Weights of a small transformer language model.
Size: 22 layers, width 160, MLP 448 SwiGLU, vocabulary 651, 6.78M parameters.
MLP neurons of a small language model. Each row is named by its layer, matrix (gate and up: input weights) and neuron, and shows model dimensions 80-143. Each number is 200 + 40 x the weight over its row's rms, rounded and kept within 0 to 999. A neuron's up and down rows have the sign that makes its largest values positive.
After each neuron's rows, "fires in" lists the words (lower case) most often at its 100 highest values on Wikipedia text that the model never trained on. A number after a token or word is its count.

L5.gate68,181,225,173,284,227,158,266,191,218,166,242,137,175,172,201,219,219,231,219,188,233,175,261,197,204,189,189,307,210,161,191,166,237,210,222,136,162,257,239,185,235,143,218,202,159,245,143,182,207,195,173,147,236,177,227,129,224,235,253,235,169,268,173,196
L5.up68,241,120,125,284,228,122,218,219,237,215,259,145,196,166,182,261,188,195,183,282,205,164,208,125,135,209,165,246,213,169,208,169,240,215,191,116,91,193,223,201,191,201,171,194,118,204,204,173,206,197,122,240,263,188,171,93,201,263,214,193,200,245,219,222
fires in: "during" 40, "survey" 7, "described" 6, "density" 5

L12.gate143,235,216,206,242,174,213,194,188,166,215,183,177,279,240,217,282,155,216,167,206,177,252,183,204,197,258,244,128,94,222,225,199,179,182,219,129,189,218,237,197,241,170,179,184,208,146,106,162,208,217,178,184,121,254,154,172,174,240,152,220,204,176,239,165
L12.up143,148,239,156,204,229,173,166,202,193,194,209,209,208,232,206,181,223,256,206,248,194,193,232,179,168,136,199,302,224,175,210,171,244,231,199,254,224,213,172,199,190,233,191,218,145,196,254,208,216,189,287,167,184,175,254,159,192,176,184,201,153,178,189,237
fires in: "of" 71, "office" 7

L3.gate175,191,180,179,211,181,254,219,209,129,234,153,147,174,193,270,201,151,254,240,221,162,215,228,166,195,172,178,250,178,202,234,102,221,169,215,209,235,217,254,183,195,188,242,193,183,174,196,140,116,251,188,218,266,118,211,138,220,217,233,173,181,135,163,203
L3.up175,175,186,171,165,148,209,180,260,168,206,187,267,230,177,220,219,239,261,143,220,121,139,277,240,195,248,204,204,168,222,133,104,235,235,171,211,221,229,249,214,157,202,221,222,181,104,183,216,188,256,217,201,224,98,282,155,193,159,221,208,192,125,256,181
fires in: "him" 32, "known" 18, "himself" 7, "running" 6, "led" 5

L10.gate392,233,180,170,263,247,181,192,252,159,250,172,190,173,178,172,163,208,272,278,195,167,206,189,228,174,157,214,239,152,282,242,222,254,283,89,210,216,228,209,212,152,183,142,205,210,257,173,188,181,212,228,214,189,223,183,155,166,182,193,240,202,225,156,189
L10.up392,194,218,193,221,157,194,257,190,189,216,207,237,174,212,212,225,290,176,186,147,173,172,192,276,211,187,261,100,139,198,190,206,197,230,236,117,210,154,162,302,249,150,204,192,223,137,157,193,179,93,120,222,217,229,218,202,172,230,213,297,198,211,170,185
fires in: "the" 33, "it" 22, "they" 4

L9.gate126,224,205,209,205,162,156,186,185,165,233,199,171,185,173,165,190,183,240,227,186,260,81,230,266,130,219,127,252,206,173,228,178,218,144,215,202,192,236,144,194,226,224,238,159,234,186,176,226,183,158,154,173,183,195,151,228,213,211,196,114,182,150,239,247
L9.up126,259,229,194,229,246,267,117,244,222,139,223,165,175,216,198,125,216,210,246,229,177,142,174,220,140,297,176,127,165,218,166,174,127,147,167,202,199,224,185,206,237,164,224,215,244,230,169,215,140,219,229,152,150,219,183,181,222,99,133,244,157,193,186,232
fires in: "did" 15, "could" 11, "rangers" 10, "lost" 8, "would" 8

L12.gate372,254,208,254,202,212,199,225,201,194,169,218,197,188,207,168,182,237,206,186,124,218,205,212,180,168,213,220,148,173,174,216,133,256,137,259,110,201,240,257,245,189,252,110,243,205,214,195,235,192,187,209,169,187,141,184,224,228,175,169,204,226,206,233,138
L12.up372,253,232,214,109,188,164,195,240,254,227,214,241,197,153,163,119,131,192,204,244,147,200,199,122,145,226,206,272,153,233,211,247,294,241,164,222,139,215,177,182,147,117,222,212,185,180,160,184,203,213,202,171,171,89,160,167,241,160,175,158,224,202,187,205
fires in: "born" 28, "january" 26, "league" 15

L7.gate67,244,255,189,189,259,272,179,250,205,235,188,220,167,177,129,256,195,180,124,263,182,175,222,196,164,176,187,240,232,241,197,161,185,238,229,207,145,172,300,196,174,229,206,161,167,214,180,171,215,177,85,189,222,181,179,157,254,180,122,201,232,255,197,139
L7.up67,204,214,252,204,266,215,281,250,216,214,262,198,222,217,222,199,150,190,156,210,228,236,245,208,212,172,201,177,174,275,209,203,253,169,186,259,240,139,243,139,133,244,172,186,190,203,165,211,219,228,135,220,187,134,209,235,217,206,235,195,207,176,213,128
fires in: "became" 15, "as" 12, "if" 7, "become" 6, "assad" 6, "awards" 6

L16.gate351,210,234,127,262,189,179,221,249,79,186,285,139,225,229,177,250,218,194,189,105,129,249,170,180,177,201,150,168,205,87,251,191,217,234,259,200,174,164,213,203,164,190,208,262,201,154,221,215,228,125,220,252,111,287,157,146,230,235,171,227,237,177,184,208
L16.up351,197,226,220,227,257,192,218,128,193,194,213,144,227,271,184,124,261,209,207,151,235,157,186,156,197,217,172,196,222,203,175,95,165,189,234,230,195,291,165,175,212,198,209,255,181,243,132,263,213,147,212,180,182,213,291,175,211,220,133,198,231,119,237,225
fires in: "of" 92

L5.gate325,206,203,192,181,208,199,190,160,129,207,179,183,298,296,191,224,244,157,192,158,237,225,279,197,156,207,180,186,284,177,195,253,220,188,215,197,175,247,180,152,268,209,218,193,228,105,172,237,194,180,148,215,180,150,205,226,250,203,274,197,219,137,200,178
L5.up325,174,154,243,172,161,248,224,128,264,181,202,229,212,193,322,218,171,229,235,144,195,225,215,219,199,246,101,207,248,236,145,216,181,324,214,234,194,245,210,220,157,284,228,195,183,195,182,190,175,243,191,244,168,193,278,247,171,184,227,203,148,243,191,215
fires in: "japanese" 24, "japan" 18, "walter" 6, "office" 5

L10.gate268,247,218,202,231,229,242,221,261,217,186,239,137,215,152,167,168,225,156,181,198,195,210,228,241,225,174,244,210,184,151,242,190,166,186,220,130,233,175,177,226,196,130,162,197,161,217,261,184,261,254,155,247,247,232,209,229,167,216,208,166,235,222,162,129
L10.up268,192,261,175,147,202,253,183,209,257,192,228,229,236,208,152,227,160,223,292,171,211,230,246,211,198,195,253,176,137,179,205,121,194,243,154,126,192,162,212,239,244,249,144,225,228,245,130,244,195,162,268,259,234,233,140,162,184,268,117,246,226,227,176,164
fires in: "during" 39, "this" 20

L8.gate366,252,211,145,174,132,201,159,140,268,211,285,192,222,195,178,203,253,218,259,145,176,242,217,274,193,132,173,159,260,273,243,217,164,202,219,175,271,179,172,201,192,271,175,234,149,201,218,210,244,220,238,188,196,208,238,229,152,220,216,171,195,204,197,274
L8.up366,200,165,178,95,144,186,172,193,251,199,180,195,244,191,141,169,98,219,208,146,151,198,151,219,206,122,202,232,225,173,233,178,203,178,204,201,264,184,180,192,169,209,174,246,202,227,202,241,258,241,219,218,220,139,248,222,257,272,203,214,304,203,256,204
fires in: "over" 31, "family" 12, "of" 5, "olympic" 5, "gangwon" 4, "own" 4

L5.gate194,210,205,218,151,191,175,158,186,137,128,203,199,159,130,248,277,212,184,231,167,190,186,159,210,242,174,228,202,150,210,203,227,305,218,216,352,148,139,251,218,238,201,168,181,245,181,114,187,238,153,118,232,232,222,215,211,212,126,148,231,143,133,170,218
L5.up194,203,244,201,267,155,184,123,120,231,209,221,172,175,116,242,264,196,163,177,204,216,230,180,258,173,250,262,217,201,205,105,251,157,208,218,276,206,108,53,195,196,232,192,242,207,273,238,210,255,157,178,199,165,176,233,139,219,290,122,229,193,201,126,219
fires in: "where" 25, "which" 19, "southern" 10, "other" 10, "between" 10, "either" 7

L8.gate78,215,280,199,188,182,155,188,229,188,140,210,127,201,223,155,165,256,189,204,187,197,145,218,263,232,188,220,153,198,172,259,185,254,232,215,250,219,232,168,228,177,157,246,165,183,170,279,127,262,176,190,281,132,142,185,213,170,224,252,184,197,176,218,212
L8.up78,274,191,184,199,230,220,209,201,126,200,179,95,215,279,144,173,220,258,186,160,247,162,181,240,250,139,200,191,136,177,229,149,234,175,185,282,185,229,154,162,103,234,262,194,222,205,204,141,238,161,182,273,204,127,191,201,214,238,258,165,173,128,220,212
fires in: "japanese" 23, "his" 18, "sexual" 15, "several" 9, "of" 7, "their" 6

L4.gate292,218,169,181,139,121,184,163,199,229,200,124,192,120,144,222,240,265,128,235,189,237,177,205,179,193,222,201,188,215,218,187,192,223,145,175,154,183,196,177,236,184,156,212,174,228,184,319,153,154,204,217,189,209,192,224,210,276,234,177,138,161,173,95,242
L4.up292,245,243,201,227,171,130,210,222,190,233,128,203,64,254,172,216,144,211,202,239,176,128,247,229,198,191,237,200,206,238,218,153,160,163,252,154,152,172,210,274,203,255,314,168,177,227,204,137,169,228,220,157,210,147,189,200,268,175,114,287,174,147,193,213
fires in: "these" 21, "only" 15, "class" 8, "classic" 6, "oldham" 6

L10.gate374,240,191,314,255,200,206,233,147,186,233,205,170,133,203,233,269,163,202,164,183,99,196,271,169,209,172,251,150,191,161,254,171,195,163,282,145,198,200,195,123,154,189,197,146,207,249,240,174,202,247,196,110,235,233,213,174,194,206,218,173,197,127,280,185
L10.up374,217,172,194,248,196,205,174,243,262,192,247,245,238,231,110,144,161,191,178,100,150,214,262,275,220,207,229,167,195,205,161,227,247,198,114,193,214,145,210,187,187,271,270,247,244,235,141,195,195,232,223,159,188,129,206,147,158,218,198,210,229,217,168,217
fires in: "him" 33, "himself" 7, "them" 7, "terms" 5

L10.gate183,202,204,237,229,180,247,247,209,221,300,224,177,201,177,255,125,177,214,220,200,224,161,174,203,207,226,155,303,196,146,187,172,196,179,227,131,196,263,204,242,184,240,229,230,255,169,178,139,281,167,179,196,246,226,147,177,163,179,233,211,169,216,189,192
L10.up183,136,243,222,105,213,241,242,192,186,222,188,200,240,199,189,221,209,267,177,190,232,144,216,165,239,206,125,168,266,147,139,152,197,198,193,203,199,254,228,157,194,259,214,194,207,149,211,183,223,168,200,255,265,241,166,229,130,217,232,207,157,219,132,220
fires in: "medal" 15, "utc" 9, "included" 9, "reach" 8, "include" 7, "each" 6

L18.gate61,243,195,242,195,151,199,124,238,202,155,169,251,191,206,185,167,197,205,200,240,227,153,208,213,179,180,244,181,134,108,158,235,173,238,218,240,192,208,193,225,183,228,203,204,195,253,253,101,187,136,115,178,163,246,223,237,240,158,195,255,248,188,253,223
L18.up61,235,198,178,231,194,222,221,163,210,183,113,142,283,212,234,223,222,155,180,190,152,233,204,251,161,295,202,174,242,206,174,202,141,157,242,165,237,239,196,166,181,226,189,109,253,198,201,243,172,237,207,177,151,240,229,229,194,161,125,190,203,198,186,159
fires in: "his" 45, "her" 33, "s" 15

L15.gate84,255,198,144,187,167,217,207,229,238,186,247,212,163,155,260,191,158,168,188,208,149,229,215,178,183,201,191,279,209,222,180,189,187,228,288,240,213,172,194,181,170,183,199,208,108,211,231,236,223,200,259,117,219,133,153,205,190,208,240,149,193,164,256,227
L15.up84,254,231,174,134,221,301,171,148,168,203,242,233,202,175,117,174,205,156,205,215,238,211,209,157,245,200,127,199,161,262,180,215,227,169,198,252,222,194,117,211,150,175,146,171,148,210,211,165,196,142,191,153,159,222,142,241,200,177,200,213,280,140,276,201
fires in: "and" 99

L15.gate357,172,334,158,199,203,161,194,247,153,144,217,153,138,270,245,158,242,208,197,168,276,174,242,240,241,219,245,215,207,132,198,221,208,255,230,155,193,177,217,188,185,109,286,219,216,276,182,189,187,227,98,149,241,184,175,214,195,206,216,291,230,171,148,222
L15.up357,274,141,189,148,151,190,226,192,93,166,183,214,239,140,206,285,245,187,144,195,167,190,238,195,216,273,199,247,159,174,220,170,196,166,166,219,215,138,207,227,219,208,174,184,130,127,197,98,140,242,252,186,225,158,153,222,170,184,227,195,180,210,236,151
fires in: "his" 69, "their" 17

L7.gate230,199,225,173,198,227,179,226,158,206,169,181,172,223,235,161,146,228,224,229,229,164,164,245,183,241,205,190,196,231,216,183,234,228,276,210,117,212,259,117,188,202,265,213,180,223,185,241,140,212,185,262,204,231,186,230,183,183,139,177,269,211,177,149,196
L7.up230,254,217,147,166,189,242,165,266,119,231,182,145,232,197,255,149,137,170,168,175,211,179,135,233,160,223,240,162,196,205,139,150,200,222,173,298,169,218,205,244,209,279,127,218,246,123,241,206,198,178,211,271,271,227,183,178,225,178,132,257,155,222,205,185
fires in: "from" 38, "at" 25, "attendance" 5

L9.gate332,260,144,150,222,203,201,265,205,178,136,162,245,145,268,195,236,206,171,225,139,207,200,190,215,207,126,149,259,134,242,174,244,204,188,205,157,204,150,258,180,189,184,183,201,162,238,130,160,207,125,194,189,203,221,165,152,260,117,251,307,188,199,154,220
L9.up332,227,132,132,144,162,197,164,252,220,170,194,178,193,206,216,213,201,167,190,220,267,154,196,207,180,164,191,218,158,235,212,217,284,144,184,193,169,156,165,145,257,182,219,244,256,191,189,169,155,169,152,230,292,117,195,194,206,177,137,242,248,206,71,244
fires in: "she" 59, "new" 11

L16.gate251,253,175,231,171,190,166,242,211,114,242,217,165,166,222,217,284,170,119,249,228,155,146,113,134,204,159,185,207,178,260,213,117,202,168,263,188,131,182,271,187,224,134,245,263,189,215,273,244,214,188,257,261,243,193,198,147,198,163,219,223,203,233,191,198
L16.up251,263,205,159,128,202,238,202,240,143,177,198,184,189,183,285,222,197,182,185,185,163,191,155,235,153,127,154,180,150,254,205,214,311,192,256,268,223,188,248,214,208,250,245,195,207,257,195,236,158,184,214,138,266,174,229,204,243,217,208,247,267,122,225,241
fires in: "she" 41, "and" 39, "but" 5

L3.gate157,213,188,235,213,101,154,235,276,196,160,144,219,188,222,194,151,229,238,173,147,210,164,247,256,244,257,192,215,199,197,157,157,177,145,175,250,186,243,160,224,151,179,226,146,207,208,265,155,163,194,196,123,122,238,144,190,198,167,154,217,188,166,217,195
L3.up157,137,191,198,254,201,177,199,245,254,216,154,210,204,265,229,167,214,248,181,126,196,162,284,193,142,214,212,155,149,223,174,123,101,183,174,218,218,216,174,176,198,187,280,74,178,220,258,165,194,191,182,222,185,195,209,232,206,136,209,201,151,143,217,240
fires in: "his" 59, "their" 39

L14.gate406,159,214,229,264,241,211,169,217,206,193,192,174,179,205,157,144,225,299,136,205,260,222,222,238,171,287,204,236,242,265,124,138,202,209,180,139,178,246,217,131,199,263,211,163,236,189,127,257,224,184,158,260,243,186,262,101,264,177,177,259,193,159,228,238
L14.up406,199,221,130,191,155,165,220,191,164,253,126,198,213,218,273,198,217,135,132,223,189,181,221,205,156,211,197,191,140,246,146,187,287,200,260,177,265,226,171,189,157,261,232,156,170,176,241,228,204,227,153,218,257,194,153,175,215,182,221,222,216,272,255,172
fires in: "from" 59, "at" 12, "born" 7, "near" 5

L3.gate363,236,182,170,226,217,205,220,202,177,243,209,186,145,313,199,170,173,163,204,279,213,190,201,162,202,206,217,246,232,208,217,216,138,220,260,195,284,172,88,252,154,220,122,189,168,224,226,184,214,207,170,215,258,201,180,189,169,179,139,281,265,198,260,202
L3.up363,198,173,227,214,161,138,152,179,237,178,178,235,230,241,152,244,241,188,251,161,228,258,269,187,153,192,192,157,199,145,149,261,215,170,250,147,265,247,155,221,218,178,247,164,102,213,185,182,216,213,156,198,211,210,177,233,189,153,165,146,214,191,214,200
fires in: "these" 20, "medal" 14, "based" 9, "median" 8, "research" 5, "residence" 4

L4.gate396,234,175,224,177,206,151,207,220,163,149,247,205,207,175,191,182,203,203,115,163,213,132,219,168,233,209,252,207,172,206,211,153,170,230,218,169,153,237,178,165,180,255,237,180,303,191,190,309,255,219,197,175,154,215,126,190,196,193,228,204,220,238,216,166
L4.up396,208,218,204,204,123,204,273,264,214,207,207,207,198,318,200,198,248,206,195,165,137,168,226,240,191,151,244,170,207,243,179,194,234,183,225,220,189,222,174,190,199,169,224,198,226,171,138,249,203,185,200,167,179,221,192,181,202,256,238,164,302,236,162,123
fires in: "career" 18, "national" 15, "education" 12, "jersey" 6, "educational" 5

L7.gate49,240,179,135,153,166,210,189,249,214,110,214,168,271,149,193,199,162,248,198,266,137,132,228,189,138,238,188,238,234,187,213,166,204,175,154,211,172,203,165,156,135,136,157,157,193,245,227,156,215,255,170,227,288,213,193,245,199,213,210,231,225,124,159,219
L7.up49,193,209,180,158,242,187,177,180,282,171,148,171,169,203,192,244,211,124,219,217,206,266,258,212,202,203,241,160,211,240,201,179,131,157,186,203,193,166,188,199,184,218,168,167,204,207,238,213,178,201,196,184,217,231,180,234,226,201,186,224,207,181,175,186
fires in: "during" 38, "daniel" 7, "daily" 5, "department" 5, "dillon" 4

L8.gate224,259,215,195,186,170,221,217,241,141,292,210,147,230,173,190,102,221,199,198,117,228,206,228,218,149,192,226,134,159,164,217,253,184,216,171,270,176,264,181,242,200,207,217,198,214,145,192,204,254,206,83,199,162,186,176,192,192,196,235,238,188,191,253,211
L8.up224,281,189,134,243,195,188,197,196,163,252,161,220,233,202,254,217,225,265,221,100,143,211,200,210,202,195,163,215,216,194,189,206,160,161,220,232,228,256,265,147,219,186,187,209,270,166,158,204,151,209,188,178,190,214,208,228,154,197,255,232,188,212,127,166
fires in: "s" 45, "his" 15, "their" 8, "her" 6, "x" 4, "its" 4

L12.gate439,286,233,242,229,196,192,186,183,214,128,297,236,179,225,155,242,144,260,260,157,207,232,168,188,179,125,225,242,280,243,190,168,238,240,218,204,223,192,131,234,173,133,208,207,192,210,206,228,201,178,212,169,178,167,198,233,76,251,199,169,214,201,246,193
L12.up439,208,268,213,214,209,205,252,154,167,141,210,167,192,220,249,176,239,238,183,202,200,196,134,191,201,217,238,125,181,190,182,159,188,209,239,254,200,200,232,219,231,273,194,160,195,145,160,192,166,157,228,128,281,191,156,255,202,189,208,257,196,233,158,167
fires in: "the" 38, "they" 12

L9.gate430,147,231,162,212,139,175,172,144,198,284,169,197,161,237,158,190,88,244,267,193,235,153,262,189,177,242,136,112,124,200,237,174,117,208,284,197,169,189,178,170,215,182,230,257,219,218,147,199,190,299,121,208,217,153,195,178,176,212,215,245,215,223,220,200
L9.up430,222,147,187,216,222,181,192,240,144,203,135,211,211,143,274,171,186,207,196,212,104,175,210,244,237,221,196,206,196,145,196,233,202,222,178,171,285,213,148,199,156,218,212,231,183,233,157,227,184,260,196,249,255,139,136,245,239,175,267,140,211,206,102,153
fires in: "love" 14, "lab" 10, "like" 9, "lives" 7, "labour" 6, "likely" 5

L8.gate24,231,144,142,198,214,204,221,287,233,243,240,154,166,178,210,191,216,203,191,139,196,199,160,107,206,199,239,321,169,265,196,151,210,234,211,154,207,257,216,144,248,226,207,175,150,222,182,141,177,212,222,188,209,202,190,227,181,162,250,240,212,240,257,272
L8.up24,234,146,144,170,203,146,211,208,262,287,251,225,190,176,189,201,172,202,178,213,260,219,190,113,251,215,152,260,199,244,205,202,232,228,151,251,169,285,190,167,222,171,201,194,160,235,98,228,227,192,175,207,157,173,299,184,225,255,192,176,200,251,208,235
fires in: "or" 39, "to" 18, "and" 14, "original" 7, "organization" 6, "originally" 4

L8.gate74,229,183,193,208,225,163,158,259,129,231,123,151,144,212,207,251,204,192,277,191,176,167,194,272,178,195,194,258,179,228,176,247,275,284,211,181,246,213,166,233,224,192,169,220,148,258,255,133,192,203,174,263,149,201,227,244,208,150,185,196,257,194,190,215
L8.up74,255,128,211,238,218,219,141,209,197,191,180,156,210,201,204,320,244,154,201,201,186,255,214,214,206,176,283,204,177,153,188,193,173,145,131,196,340,185,152,195,207,158,248,223,226,175,184,205,165,158,148,165,175,277,234,157,146,177,195,189,194,176,129,199
fires in: "this" 63, "that" 11, "their" 5, "his" 5, "saying" 4, "single" 4

L10.gate142,232,191,209,195,215,188,229,197,202,171,178,156,142,102,193,199,240,159,133,199,211,138,273,169,184,250,220,287,213,220,193,143,297,274,197,188,214,228,176,197,239,180,100,204,201,226,202,210,144,197,260,173,268,143,203,95,186,210,131,121,246,147,256,258
L10.up142,219,137,131,105,197,142,253,259,160,150,197,199,121,165,206,161,216,99,154,210,198,184,185,203,168,163,216,239,166,215,211,204,219,192,252,257,181,205,253,180,186,247,179,168,178,196,220,192,169,194,143,186,193,173,220,229,197,194,210,216,191,172,203,288
fires in: "which" 43, "and" 25, "this" 11, "active" 8

L7.gate130,149,181,168,195,224,140,217,175,139,252,230,179,246,239,198,184,235,171,160,214,255,82,217,311,224,191,216,193,221,262,257,216,211,226,166,185,210,183,262,179,175,210,185,216,195,245,216,150,211,243,204,226,227,168,226,295,246,155,178,189,198,145,258,150
L7.up130,132,203,188,157,173,157,176,168,225,277,334,278,213,217,160,177,110,185,139,196,209,221,220,197,209,259,195,204,240,153,254,139,164,214,175,166,223,205,211,144,208,202,201,219,197,227,203,232,194,128,190,231,237,189,261,304,211,212,206,192,211,185,249,152
fires in: "against" 16, "years" 12, "year" 10, "often" 6, "initially" 5, "remained" 4

L4.gate427,159,187,222,218,178,163,206,175,162,242,254,179,234,151,222,225,147,205,262,236,210,209,183,140,165,228,216,213,222,188,187,177,174,183,167,170,174,185,280,180,201,225,225,223,134,231,168,217,234,237,140,228,234,226,217,178,239,272,222,187,138,233,213,134
L4.up427,204,232,135,210,212,194,195,245,172,234,228,243,167,156,140,203,150,251,220,229,206,270,175,192,216,237,215,216,200,247,292,225,280,216,206,249,245,202,202,151,216,189,192,178,169,242,174,173,217,160,170,274,232,178,250,194,243,178,204,122,209,278,185,180
fires in: "during" 39, "due" 8, "first" 8, "die" 5, "density" 5, "der" 4

L14.gate192,211,220,237,188,214,134,189,205,238,285,240,114,144,217,191,223,262,151,219,128,208,195,193,208,163,217,190,290,187,171,153,234,168,204,130,176,176,185,211,193,161,179,160,240,145,181,213,221,151,210,268,237,225,164,194,256,204,235,280,173,132,201,260,168
L14.up192,277,230,190,179,234,281,143,178,172,185,266,162,129,149,238,190,226,184,199,217,254,206,189,219,169,213,144,194,225,253,130,233,136,231,230,232,204,275,189,265,193,172,270,224,199,201,259,221,161,249,240,227,194,259,263,225,253,224,190,257,186,239,250,157
fires in: "november" 25, "september" 24, "december" 21, "february" 20

L9.gate221,216,145,165,174,187,183,224,257,188,213,236,93,90,156,230,176,234,168,195,161,223,218,140,197,172,200,154,254,200,243,183,220,204,174,238,260,143,135,208,214,132,264,249,246,133,145,266,178,170,25,241,232,227,218,229,278,212,212,225,140,238,195,225,149
L9.up221,225,212,186,180,194,205,152,113,240,225,236,205,189,222,218,235,189,234,235,199,227,175,203,189,189,184,187,248,163,131,176,199,294,199,205,216,283,236,187,152,213,209,217,343,264,221,256,186,193,184,232,203,164,240,227,223,144,142,179,259,129,214,222,200
fires in: "october" 32, "november" 26, "december" 16, "february" 6, "september" 4

L4.gate164,152,187,154,172,282,210,231,229,199,231,280,235,122,243,173,216,193,224,257,176,183,171,207,224,215,251,223,259,188,232,211,273,152,272,178,138,237,242,167,243,159,217,127,231,227,239,211,123,214,170,245,242,193,211,241,200,173,270,152,263,195,233,211,236
L4.up164,151,180,178,240,160,191,220,200,215,257,191,191,157,248,191,151,229,198,210,169,177,169,224,199,161,251,227,185,184,279,237,239,249,255,292,172,172,241,183,139,161,157,201,205,176,162,233,102,222,86,245,228,148,185,286,205,207,150,162,170,225,236,188,161
fires in: "medal" 14, "mary" 10, "median" 8, "media" 8, "medford" 6, "medical" 5

L12.gate53,208,194,236,232,241,235,206,203,153,182,178,182,145,154,172,183,260,200,184,274,207,251,207,146,207,172,183,212,194,176,164,159,139,194,232,96,203,168,229,218,194,225,133,194,200,193,191,173,233,200,253,202,223,219,266,252,224,87,203,234,220,181,174,204
L12.up53,242,157,142,216,185,217,240,165,226,177,214,230,236,111,198,151,252,173,204,140,212,227,215,187,171,225,198,255,182,151,152,216,186,143,196,206,179,224,230,224,212,249,192,201,166,190,228,214,212,196,229,271,107,182,217,213,202,228,188,144,195,108,132,167
fires in: "on" 14, "november" 13, "july" 8, "husband" 6, "one" 6, "finds" 4

L3.gate342,216,149,215,226,186,192,181,270,210,106,185,240,166,215,133,137,204,191,196,170,215,212,210,192,238,221,250,178,221,251,216,205,211,222,206,178,201,225,112,217,197,150,150,207,168,145,194,183,217,177,221,204,206,196,222,235,126,100,157,206,114,248,213,236
L3.up342,233,197,281,204,167,99,225,227,255,169,185,248,107,231,248,206,217,209,191,202,178,216,184,143,179,244,211,153,189,216,152,205,237,258,274,190,187,209,178,132,257,273,160,151,214,212,175,174,272,235,220,216,217,168,202,203,133,194,155,144,116,189,194,224
fires in: "they" 49, "century" 11, "them" 10, "society" 7, "show" 4, "finds" 4

L5.gate138,232,122,228,244,235,235,173,214,205,173,131,128,188,243,161,226,208,255,194,192,234,257,126,204,155,226,177,178,196,191,214,164,298,129,213,162,237,203,226,164,142,177,159,265,222,99,148,192,137,266,260,81,164,203,211,274,149,228,209,175,209,201,182,197
L5.up138,224,185,196,198,207,245,199,213,258,187,161,230,202,141,167,157,208,196,280,164,225,189,208,161,174,232,129,214,257,144,241,186,227,142,238,161,213,211,152,188,202,128,219,208,238,236,197,222,174,167,219,209,137,243,147,214,213,157,220,130,181,180,207,209
fires in: "january" 38, "july" 10, "hurdles" 5

L19.gate167,236,212,122,240,193,261,181,154,330,156,174,138,212,248,252,183,215,201,173,262,210,221,220,234,182,199,175,227,172,207,272,243,193,191,161,104,237,223,130,275,228,221,214,245,217,205,198,210,246,255,129,223,136,240,205,153,190,265,194,285,260,185,171,177
L19.up167,151,210,214,212,195,224,191,176,205,130,188,189,176,281,195,241,176,238,154,199,219,203,207,207,171,211,165,211,131,226,165,180,277,221,168,54,258,225,141,193,173,136,114,185,186,200,183,283,136,249,161,216,291,227,132,198,214,211,141,159,184,268,196,265
fires in: "this" 44, "through" 8, "three" 6, "thought" 6, "though" 5

L8.gate419,171,190,266,225,195,146,149,202,214,161,209,168,188,246,222,189,215,259,156,194,187,199,195,252,298,217,180,222,181,181,212,134,215,201,239,221,262,217,122,118,270,247,230,204,123,206,224,202,240,190,207,195,205,163,216,209,176,197,205,187,135,239,145,214
L8.up419,119,214,196,199,238,172,234,184,241,213,214,211,126,173,254,161,219,134,212,256,238,273,269,256,150,236,135,196,177,156,114,213,192,165,294,212,291,235,180,244,221,87,224,158,115,283,188,183,93,182,212,211,183,181,190,217,159,194,169,191,165,287,219,176
fires in: "where" 21, "such" 20, "return" 11, "returned" 10, "turned" 4, "turn" 4

L7.gate77,258,192,221,181,228,185,297,223,183,192,261,223,188,246,179,268,239,155,251,168,171,202,189,198,241,200,140,204,197,193,279,255,230,242,210,174,156,125,191,151,262,139,257,236,234,306,119,224,174,187,181,245,93,231,211,169,175,201,212,255,188,180,161,225
L7.up77,324,155,210,275,156,174,229,199,149,217,294,199,160,230,200,193,158,176,213,220,161,113,142,211,249,192,155,229,235,267,132,228,186,241,221,191,240,144,199,209,220,241,217,240,197,215,188,270,159,170,222,164,162,177,210,168,182,206,140,193,188,239,191,182
fires in: "she" 43, "where" 24

L5.gate221,208,213,136,269,232,218,174,175,144,156,222,205,258,252,206,295,256,225,232,130,181,243,202,138,259,231,244,291,169,220,209,119,172,196,252,195,192,271,172,192,181,245,184,184,183,185,163,201,201,191,130,207,167,162,217,274,218,169,238,208,216,141,203,199
L5.up221,248,233,179,211,188,196,197,261,207,120,229,151,217,151,223,237,231,201,170,178,191,208,152,234,215,199,204,245,168,286,164,163,214,207,228,255,175,190,190,120,223,205,221,215,221,180,227,185,258,147,208,218,151,236,265,227,227,156,205,155,194,219,113,176
fires in: "japanese" 24, "japan" 18, "nominated" 4, "player" 4, "grew" 4